config = dict(
    vocab_size=1012,
    activation='tanh_gelu',
    positions='rope',
    bias='none',
    parallel_block=True,
    init_std_qkv=0.038,
    init_std_o=0.0,
    weight_decay=0.0,
    lr_head=0.00915,
    batch_tokens=[32768, 65536, 98304],
    seq_len=1024,
    train_tokens=540900000,
    dataset='wikipedia_en',
)
MLP neurons of a small language model. Each row is named by its layer, matrix (up: input weights) and neuron, and shows model dimensions 0-255. Each number is 500 + 50 x the weight over its row's rms, rounded and kept within 0 to 999. Numbers have three digits each.
Before each neuron's rows, "fires in" lists the words (lower case) most often at its 100 highest values on Wikipedia text that the model never trained on.

fires in: "ii", "i", "iii", "iv", "illustrators"
L8.up482:491459603407528507422522504529447527455492479491506503525505487475476476472465489490506516520527484510455555534580552477484584504535491490468452449534479495464488450508561517599456508588468439494403407470464491388493524470526468498465434533531518630437501501508504458610521501435484527592511510512418546632500554509474496628509461496436524463465523434558443471519433491451578599519509430520558545488462428487549574479484419483505528472568478394446365518508443549432536474422488447464483508520550469464443523506489553469513493508539421495516509569567479582482488451392505479520548454499507533556457479446595440508585424461472413601512508476559477399469493401582581513579468497478441500588456428528408373592450503541498509585467537463520526455496492583444432530515571552

fires in: "baseball", "however", "himself", "itself"
L3.up354:544571476519523508468432410546448485403463610514566527483493467503559469491520495517482486451595575528554562618619576571567517582519481428503505439503543533538458552552501509469466411505600464537552565493484569522499491521500525479482417575545449485523434563492441436462529439444475609479511454488349452516559564547485539491501517531545531588424502422507531577521509459447469475525564555500441590477484452618582488451439539459520512508548449542586440455524466456458521464545504479483448502472530487496477440520588541472451548599406494501415481551467396503562433438489494520514497586574592468501472498395502449501469458415519467424491502451524506588532557501405564512525447501538509515432465492491382452551544556489480503544478430460467524599470553498510484581511518540

fires in: "following", "later", "then", "followed", "soon", "despite"
L6.up848:428522489450494530600475594400469622495512536453529543567433406539563456524409509478460535494503506481543449591450450539491555540530463457454459461485459563552452407614482496483411530440479555475528524544599496416523486493491511449512616428525588496483518490534469563510468542484498486515470398563487505423480456516443543489633597556399448529489520522474509472502517506451484459572508559577491507443527416615441396471467426535606513483556540475459507606492532550601481416449500503551498508468531445478510520541454545547423527502491531449464494415431507509459483499534500542535490546520528494429448542464452462526405452494498465569533506590502562543504424499505544514526540372469512453473562555368616561532475478457476536484463572472512592461533538463535502540488499489

fires in: "the", "grumman", "prince", "from", "republic", "of"
L3.up873:524589543471569495503460449534469430500433576513443547477568448521541447414570545432508463561505503461474506511530547432483457497539501532510538522610468461499532475473501528467506566515574451474470463575503519558559462493544491476439524472482417443592493476447550508616562455481458470568553485454497489521495464405547509545481550429482561432450578560559605445545540426606430511580552491441581470607463556493502502365502362458568453507463503423454468472493558494467462465491691432474506503552515500506445484486502558431540516453517424544523509444509596512460558487536425553441424472450452540438440502410513510534477487542527486476487408515453509463523481448467473507495506509535482530514448486562556470453549592500489441559433506435523559564626564519469580485488539605

fires in: "between", "of", "with", "both"
L11.up235:515474420513494502467466527501587477532477420515511529466474386555583497568457563358446494487534467520486479420508500656506487486488531544485509504545459517544585556519560487475530502434426509439486565458513423439500422436491512603566513485397453495511504463528498474498455491441476597497501569433572534528429533472477527577439546518580457603537486443408506523576437506504546535464534511383406448501385456531528577505470500501421511404544556545579471497455564517526504571431588536519495507520446427457540481497487491485505472425560496522479500468475565483555483599498576578562429543512458489465474581502540484479425485391447558496451547515552519398555495476498507532526521428495519520516543458575425540496485543536435441609407455419517522541520562552564440517593520529

fires in: "leseurre", "episodes", "still", "las", "cookman"
L2.up741:548406485522455471500531527443530461461492510500438463540505485535433513533458454515417540500466549525448476588485570456559436497506466588454384521537519437506486494534434503564415459540494473519447499523479502453508479551570459484428501536437489559560533491632500503501403494474488554512429521445587495474544549521517524477477560478420524559509501474577476524465517469567527528560563412637493461527414510427526582498498450561466455502458620434494537478376525589522438538506503492546492486551505381551482526517446493576472480499495520486605489547450628489533598522411475530515549438502513441429524475524444543492416535545500520534518507509498387485559393533531501538439504528520529441528525389568553472423475424503399580470450463469541612427443536449499380497522599512

fires in: "n", "since", "its", "body", "uprising"
L5.up597:459515533579520536565542494438527550519585400524488538412470412569495550450517572459379482555538504443403565532460459598496546453460442531520442531498452596511413520565467510611506524578545437497482542434513434467492427530557473460521562470458488512517549469519496468504459496588555582471564470515510533452545441478403419485496550466526482519561440525560476524491485507494424569447480562416541464539479454379500523450574413518538405443462500437374562536362606466499491518485496424453564472613439472552573519496487557444531486498514560548525506569504481516467373391472547560519499488535469550420573557509492501549497492450520552525538563519494516534414506524507484405458481478494481479454577435508545538488512576485434435526487527522523445492471526528488550451603548521

fires in: "film", "role", "fire", "style"
L3.up577:587552500524480513505511456495577561535447526448420501482534551450473524429480419500383505515447519524534509445488466539474538512451544502522490495491496464388538516497533432552519514460428471443539521492388563456477442627521480490556507597537518502484527579467492563539603549533597535552567394561531561453478528482391383357571552505522479480483464529567571393470454410451481494599437452601564481428536488481493588475514512539492395520559485455490550449559465525573568534532488389554479502534499508522457470461487524526465474554514499444570473500488489435504551510547502513510383518451524439463476598508511428484494540538468449514482520634517586495498426541402508455432621578506563475496480495562510526565495509419470468520488481484537519513442463430478550568449450490

fires in: "a", "the"
L12.up210:512417438534537533456531465533494467531495495518460503451536492507445513480494422546489458497531522546551475557592433536491401470533392402438473450466466473557490574484473442559496462540443529556529494495370509549515431479530473511562408485451489518531489509450492471422571635545498549554495478571501501516513461438543504437538450516573539477453508589509467519470391550476460495517444502501540421574517610450499530551548491519517514473508472504597420432495394553503466484362472483498497566533548527409437413516446440539549573469544447499451457537494464566506579382543555493503468553579466499447433532534534587442526558521476562452467462593506502469476517552446402459464453439487555483440537464503444468457514557463553538630523489536523619498467618520506580481407481594

fires in: "age", "well", "history", "ministry", "although"
L3.up676:489544460492497515471574569396538597486495511486576503579463490575448454472525460510445553473467524480519515615510541524514451565501595461495442469425430592549558434473543490538621470584416498461583537499486600517534500408591449520432509516553492491457544487511468412516414584450472506538532536461470505525438490411504470428524514530447412524502583542484525448424508446417481556524420527510413508449456434582423578552485499521494554480555475420496544515491567514528481514550520498472495509461526543562519501460494519499607545439520454527489475478586596449440437517472553435518451379458369544477618531559544527569435441519606561533521555477518479583460422513480491470496462565573567508501483474448481498545513512471591371475489465520441541455500508442514518501449479432

fires in: "such", "blue", "santa", "much", "continue", "nantucket"
L2.up671:543385467516618571519521441506480537493441559417539444544500478485498495442479578470506547463569451542578507520396534556550525544384546542392571491557521527461457474473454473446474493514500450511512501508481509462540479365451507440428470410507588422465474509469553489497475443464580569472473501454546440485518560533546523503435433560485487608523483489500582518540522494396535466570460512499502464378431565531496541426539408458495546455547474498486548543424503488522494489525542458534458504473475485444524600602388570546565461485510461536498533514562472522481470590500424397528453576520461624442472426579524485532551485571502504533495522527516557468490509375537542555500482546488524527560511532499481485525457371525400569474525514587539486561426488488392476446505586536

fires in: "also", "while", "only", "white"
L2.up27:485485533548493532457493483545428583508487548511463496495457485504516509489512488479554556507526445464454534527426493481491508513524462489560396490605470415433466502536475550507445518566544403525526534521598520383440545486508519491565520511440415410474555434502450533472542469567485455573562565565567437399490528546535501530473587496416522588558453527493490578548520567529518467543458530485443498534518529424542550465594493473453531415458473539543459535462582497502421617511557511470341462508403430374552449499482486533473470547550545535459613479438538594441480504499377478510418492526419442509523518520479518532470499418607611562570517555507520480423403454513507520443543558535528522437530475394484447461522525532466560473525489560527499546500544479417528417518552433

fires in: "world", "joined", "joint", "jail", "university"
L2.up832:555470474476527488551451483496498601403530555479442511517570517556471435492506475491464473433500510512587587537497493588515506480507556580435465501498459510481575580529582429542478560534601589420443499432448483440432575429519532450452537558526483504487545520518482628484430447561504512516474550423514497490509458569445496583561490504540445524513399469570468471498466446448437471487514458539504542368490469490530474444473547473454479490384576566493556456468526449504442423488474523497477492440442559548536531488455551443504527482376580475460591549575344561550421569488508503529510496454617474578465471473551602473470528535489528525545591540446530542543536465462523437577459551513472423471517429440480448426521508429457428543477396461572538513505529545521506601458512511

fires in: "long", "more", "george", "among", "pts"
L2.up668:511370509530477503428555565452532443530514557464451566584466483525456472471432478427601520495514456528490439482564502515577528451547421581435470439516519447480551438459467494485465542463496469485490588531460523495465454485499499537431566492605480461440512532537463426430478596499452478489505498487538538505446520536619575450521548586493490470527519504446559455526583496427545553534547596533464492518509544484498446551558534502430440556454525466479605469490556553524414590482430488498442518369505567518617525473566470562505493460467452561535591523516437505456581505440484466500596479451445562421595461495485408500519541506553478541382499502561457508512497504463492511538505504465502576449430442568425570391504468535456541469546470452627502473373525452486610481565478455

fires in: "television", "production", "municipality", "conference", "medicine"
L3.up16:566431445504461542431532505540556506463500586532650489474539465519508539403497489509516555504451470545500541446431505597497470502433471440427452576482576498479484413432458501400508483590508428481472537498494582485534550426574572387541526413500440455544460483472520415550502348539414619498534435641501559459453578616539478555549522397546479526481474532497491492506501546504417512479525540473505509476495549467518417477528542470493546407545544489514475558479495507445508560564535494477482464488469471442473513573457519440454556574637438583521482530493526503465489461490552518521509430419511507564406507539474554493556514428464527504478525442512499416575455504465610484461393424538511522543447502569429499476577476567497521582523535522485422538509474421515528499489507552

fires in: "game", "festival", "radio", "tv", "bbc", "stage"
L3.up113:564576491527559535451520479529534512570504510465464559447512426586546533469493483509495622565479500420523471514567448557518505450367540440538540459471548430477462478476420456474532506501457480579518560523366450440408458544583538574477587553518495490580438564453452476446466400477385513466550552538413553509463574436432505488521551477463502523447442539513485395523476550420422495465535585463529509517497495401470537550457415465500479536495485520504485524559432463504523400548583606413519421454475504508484472490544504562536448435489596436515537549466485488398504518577568516573426480460488551539490539524520526510475570542511464620541539503438475403480527516511541564524421441471510566517448451535476603509588511541483545496502455523522528468503537519543478387506467611

fires in: "which", "does", "now", "serves", "did"
L6.up558:486572486449499501412430507462440542512459429468415548497494515422515501631552484470553426510480497456483516510516568560489443530489474403470547447541411585542601428476530609489496497467539464466516512526603512470485429542501480575546557520503415395510490467447504553493545390385588560524531431439450474464480449438507539572576472534437532592499578521404503505398437502489501433509472461470599574537463519466529462522489443423536535522408536405479530516454597535548502577435436483526511501515543460543501496557520456557511556515500468534501463507404539567438467510488518522593516468555417446406428425574515548452584543472519523527425529485439583450486506498499508518507558431493488506481422572564562548498520559585625555495498488505457501477519564549518485506455543573

fires in: "after", "when", "phenomenology", "apps"
L5.up328:484534519474472552488543478521423525506464489584438424461643541551466559447536500456479501457459457549454514627509549468481494543520445412535574521571554474531541396534545480488467455601537496497504488419509560459416499470449437503553479495463426533495539474540482489599452465551433481551459518516502494549543533425493507448490611476388485462477429493543482535571506487523509394427479472498456601496609448508471409456555502584471451472431451569528443518490481453488461577522568559427446474482567489507610490471533495490470470493427475435488472496520575503462448503481557480578549478599452583499514481589530595563397559484526485499554473508460537581561396478479466519390539511513519516501442483425433586445526464438481523591504525498494394540474597433524602534515509441

fires in: "city", "united", "india", "census", "main", "mountain"
L5.up678:416478522466521535531553590516470474462385482568504557473441473568550523478479440542519493492389574448453568559559490534441460436470458562517544567513515627422438476510504524526504507532523520582469502420430466519426470557614486444416545437534426510485486505551502491494513444472469478564574520448401520551542506504454481587487643459494537463506415522489582524552489501517524478535543561487503466467488572460554487439383540396535508503433503539497532481509449537431498498546481405431462562508515479503452568517524510572542494503489557483509443440585477442579501497494491469533447538440510457537480468525597423456438567440564536525503517541566512554514490467461492392527507425544461538465559446471552450442579437355557425478387539513506493557596614542480530531474505411

fires in: "years", "year", "will", "daughter", "while"
L2.up190:491544583467504526518482563455559469473573605426505623533520498520544525446605453561476563501540479512463544436529480365514485466437526410525441394520580531491486534504616501582478488515502467404440527499432508574534501504500511547463482437553487457501519477437425484528458436400525460541587467619526495560480453561416532494519419551491461484538552456507391488477538472519492490472453439423481526506515508531479562504405486527481474502598446478470456486532456495570565502564554456460525417474516558510555537499574530661518507526536550400515479533528499489516440524452506485476417438505504438454505504428592456563405523470469443569492448457530547557576515523449485451524438512406496429540439450477495469546487479546462507609581553526482552372501521565426461583534454517

fires in: "most", "the", "very", "once", "t", "we"
L8.up383:544485606481552504507502495447477459522562515531530490447554385467442460358555439571479429481472554497520484474407408459435504537477534471508556479515510446539499464490484533587525468571465456497514432480596483409506582536520537527458496573579549509477475513513499542430488460460497372417515489543469573448474517603542458488520412479570464542484541492516409514490532542432505556504448478480504573479551486519460524540410454513407562486583443448446454530458598463497566543466519580446512563457460539514473524519522469504525407599510511528500529513464453526552468438480484444405524509545497520490596476476570568405594453566548474566529492589520520501543533552513527534544436560449540489582401523451483434491352498495498496593489519422479601483432521450401417449494418535

fires in: "be", "before", "being", "began", "beach"
L2.up229:478443538526514514511565507492451509543577453491540589472606501512496611468547516557417455502493566518563549453428482528536544544428425474560420441448422515540518507518482531522521449589492399510555450427566515455433356469533468508436537616450534425470465552541490540487518501359504545542447482480635538597497461471490459411601488497514522492506468587409573486542559534536512504520489512407549456480464565474443381517536557510498571491498516523411512494479479417529561485437571437521548532521575547514425544466486415496492490536604515485520427423535607537508529452536474511419507620470479471417459538482504444481495459472466593493466465468549472524529439485469558508484473493487494617505405457533467530469547504548454568477549507416508560579522491466452531554519479493

fires in: "company", "french", "type", "40", "children", "tripathi"
L2.up196:515491490480513597605517573502574504607328493465447487462429459541494549539491484464460608468495446468475585495570477525535505461440480609574585481541546402423552468475544453485451511545494440508520484503565469519492468538445495520505486549579453472451496571510467506458593481505550462461525518528523532517475585506502459538549525514510522471502532415470537465466501460541521455470494581491531419450579484459507489438497459614523514459569521460466538524464462570404488460517528367473422450475468496446515380531549471471548504427500508417570503472529400587545440503498559508529557449633611493455537486420492561565426502525477529469513538582557550445423554518486434459606461424536426504445437510572532519553516507605459548436589486442494539533498548476469441492506475432

fires in: "not", "against", "again", "also", "often"
L2.up949:429478545580521499475580537543526505566603471477580602546370424376532509476443551466479530573570492537546480493508575567533558508422523609606435540427474511473478459457451435508495498503465455526549508431557502535410539471570514509528441462521478574482532477439474497443517508501496507494543536515490455432440409583492433511583572453506528536441441459474432545506590556449524533520461551474506524521429475484453501504432423449525442479539538442532422547461492555498579587422534489478514579547520557495541532467524512527411506549514534454511457481482594447495515462538507519498538494599412355455568507619407458410514428472529529585574508512543487538464438434554459499526381533484492484433422396471454514552481444526501478594499494540475460493519497518525442460460449537

fires in: "a", "an", "all", "no"
L6.up429:463441438505533541484520586470543499467503501483459518498513539452530535533556469490478592486451515447570452524449522482539435516525447464506440509513404493500467361385518430431390535523471442500481547472567444565495452532438495578463551510565552526534467469525498554458518481434454439480517594498580498475441491436549489498462507592448565513433543511512450604484535553553497549514521450521530447438456548470490534381561544601638524512454441441463494474532474512566440554533501534482387434591533580473448516512415519370545504502492526448399567538467531552541424396518448483487496599448532491435530502442508469451499467487445470546475475543486492511470450492513529495466506563505497458483453524490448528586548463545518537533475459424554556413498455636540450550475596664

fires in: "became", "by", "due", "becoming", "over"
L6.up384:487490492488480507460526474523452602557573504526431463441475522560492571522511538448445499451610459535431464424462462518474537539487529568529535491452494531455467487515521539418395496529507367452562432542542537464505527447498443482508593438454450544492452469509454472545385467480522410477541531554542550497509481512600466453562539423555482555546475597512479531447583481406533582370399473461527550530447432469475472477570563438512504501426557569486542490451550554554520535486536530485485534585511601471515585487466379514567526425420471567423410529445565495499447545518515516596515516508445505563490445493471502446498582533505475501507495526536470527496447455511591444522478502475557554539587522418455522528457515510582472454487428562389503475479390386416420462489429488